{
  "num_hidden_layers": 20,
  "rope_fraction": 1.0,
  "bias": "none",
  "dataset": "wikipedia_en"
}
MLP neurons of a small language model. Each row is named by its layer, matrix (up: input weights; down: output weights) and neuron, and shows model dimensions 128-223. Each number is 50 + 12 x the weight over its row's rms, rounded and kept within 0 to 99.
Before each neuron's rows is what it responds to, as a language model described it from the Wikipedia text at the highest values.

Responds to: Word-start fragments. Short opening pieces of multi-token words such as att (attorney, attains), rev (revoked), det (deteriorated), reb (rebuilt), ter; also the articles an and the.
L7.up1165:52 50 51 37 47 59 58 60 44 49 51 51 55 62 52 57 69 44 44 31 31 54 59 46 54 40 42 56 48 41 59 35 51 39 78 41 60 62 44 40 64 78 29 42 61 38 38 46 78 63 34 60 41 44 52 31 73 52 70 64 48 49 57 45 51 30 43 67 54 57 55 46 40 66 48 34 48 53 40 27 61 54 69 62 39 44 44 48 52 29 40 28 77 57 44 61
L7.down1165:37 67 51 25 51 46 47 56 39 62 53 70 42 46 39 57 71 42 42 64 64 41 48 51 90 47 55 55 67 51 48 53 50 33 61 35 57 55 44 35 60 63 40 41 37 45 69 59 55 66 56 52 41 55 56 47 69 74 58 54 47 48 32 59 30 26 51 63 74 42 47 77 38 57 61 46 55 58 34 40 35 48 85 78 34 60 42 51 55 62 55 47 57 55 35 59

Responds to: Mid-word name fragments. Middle word-piece fragments, often consonant clusters like nt, ss, nn, tt, inside split names and rare words: Ubu-nt-u, Fo-nt-eyn, t-unn-els.
L14.up33:45 61 59 53 42 50 33 40 65 46 38 55 61 46 64 52 45 45 32 55 33 54 50 58 51 44 46 70 62 75 48 60 08 39 72 56 34 48 51 43 49 51 59 65 42 55 48 46 67 39 64 52 52 43 35 32 55 44 63 47 45 49 46 39 49 57 49 73 59 66 60 72 70 44 36 83 58 75 58 56 55 58 49 58 52 54 48 72 30 16 57 58 35 48 33 35
L14.down33:43 46 63 51 42 47 53 40 64 51 62 34 59 57 31 39 61 69 37 47 41 47 25 52 68 32 40 52 39 51 57 27 63 42 33 52 44 21 56 63 43 49 60 70 49 75 48 37 31 50 48 48 32 71 47 45 49 37 48 49 62 75 56 47 65 59 56 58 60 73 67 69 49 54 55 50 53 36 58 31 39 52 36 36 35 55 61 44 47 44 55 46 51 53 39 39

Responds to: Small leading digits. Small digits, mostly 0, 1 or 2, that start a number in tables and data fields, as in Water: 0 sq mi, 0.13 km2 or table cells; weaker on maximum, neighboring.
L14.up1032:60 27 34 52 62 55 49 46 48 59 34 46 69 47 51 43 39 50 41 77 62 51 58 71 46 47 37 70 62 57 47 64 40 42 52 40 45 70 57 55 43 51 62 48 69 46 52 43 36 47 41 42 36 45 49 66 54 60 55 61 62 63 76 67 50 31 25 28 55 46 40 52 67 39 50 37 32 41 33 51 42 42 31 48 72 48 74 21 40 38 60 60 45 51 54 46
L14.down1032:55 46 45 44 63 53 66 67 54 44 56 55 50 46 63 40 67 27 55 46 64 41 35 81 63 60 60 47 28 48 51 51 38 23 43 47 58 60 56 63 42 22 55 42 54 54 45 56 37 43 48 51 49 55 63 48 57 71 57 52 73 60 84 57 54 59 57 44 40 52 60 50 55 47 44 36 74 49 33 55 61 39 55 75 42 50 38 56 55 45 49 49 54 55 61 43

Responds to: Word-final pieces, "-ing". Word-completing fragments, mostly the -ing suffix on split words (Preced-ing, Mean-ing, Rat-ing), often in tables, plus month names and name fragments.
L7.up850:35 45 40 57 62 39 43 40 62 45 32 51 34 66 64 54 33 41 40 37 54 44 65 56 56 50 43 54 54 48 42 54 55 47 35 49 33 37 55 34 45 52 53 46 39 48 68 54 64 71 56 69 51 44 42 30 53 62 52 54 49 38 40 54 50 64 64 66 48 53 54 52 55 38 71 47 68 22 53 58 61 35 60 42 45 49 43 61 31 41 43 42 45 37 58 35
L7.down850:20 68 54 48 62 66 51 62 55 40 66 58 60 46 43 38 37 42 74 63 57 41 56 64 62 41 29 34 59 53 36 52 76 54 45 36 32 58 47 37 40 63 49 67 59 23 48 55 60 46 55 45 45 58 56 53 42 52 52 42 56 52 67 32 43 56 52 54 52 47 49 58 34 44 54 43 43 35 66 44 46 55 80 55 54 44 57 38 27 50 30 35 55 71 13 45

Responds to: Mid-word fragments in names. Word-piece fragments in the middle of a split proper name, often "ed", as in Wi-ed-en, Le-ed-s, Bi-ed-ermann; also some punctuation inside numbers or ranges.
L12.up1289:22 34 83 42 54 57 44 56 61 43 49 55 52 41 72 52 46 33 43 21 52 49 69 68 52 46 44 57 58 74 51 47 36 58 46 71 54 43 76 61 53 32 61 35 56 39 50 49 64 52 50 50 37 44 51 27 58 34 48 77 43 62 50 34 51 50 34 50 52 74 42 41 58 59 40 74 56 53 44 45 40 78 62 46 42 54 59 53 46 44 34 37 42 46 49 37
L12.down1289:60 47 49 49 23 62 52 55 45 47 57 73 55 37 53 84 53 39 42 63 72 46 41 54 53 43 42 38 52 59 69 35 30 51 31 69 46 30 59 53 47 58 70 59 33 60 55 50 58 33 62 52 42 72 40 53 58 58 47 32 34 65 38 52 56 55 37 66 46 49 19 56 44 47 52 41 44 62 61 49 49 65 61 60 28 22 27 51 69 48 46 48 52 45 39 44

Responds to: Word-start fragments. First pieces of split words or numbers whose continuation is fairly predictable, often in tables and lists: ISSN 0, att(orney), West (Ham).
L12.up732:69 36 52 14 71 67 64 34 40 38 43 50 40 72 57 33 55 51 32 57 51 77 49 68 65 44 53 42 50 87 42 72 53 50 53 50 50 64 49 62 47 52 46 55 61 53 54 46 44 21 47 60 45 48 71 47 64 52 61 50 43 49 30 54 59 44 43 66 55 49 48 35 59 42 47 46 36 48 34 45 64 50 45 69 54 50 65 52 39 64 79 74 66 48 35 47
L12.down732:67 42 47 50 51 57 69 54 53 50 57 58 28 70 49 40 54 50 49 55 62 68 43 28 28 37 56 33 45 55 64 73 07 35 40 50 42 45 30 38 63 61 43 66 49 42 44 40 39 60 39 47 40 56 39 76 50 63 66 65 56 67 41 47 47 44 53 45 48 65 54 59 47 42 45 51 52 52 49 73 32 55 26 41 47 40 36 52 52 53 38 45 30 41 48 49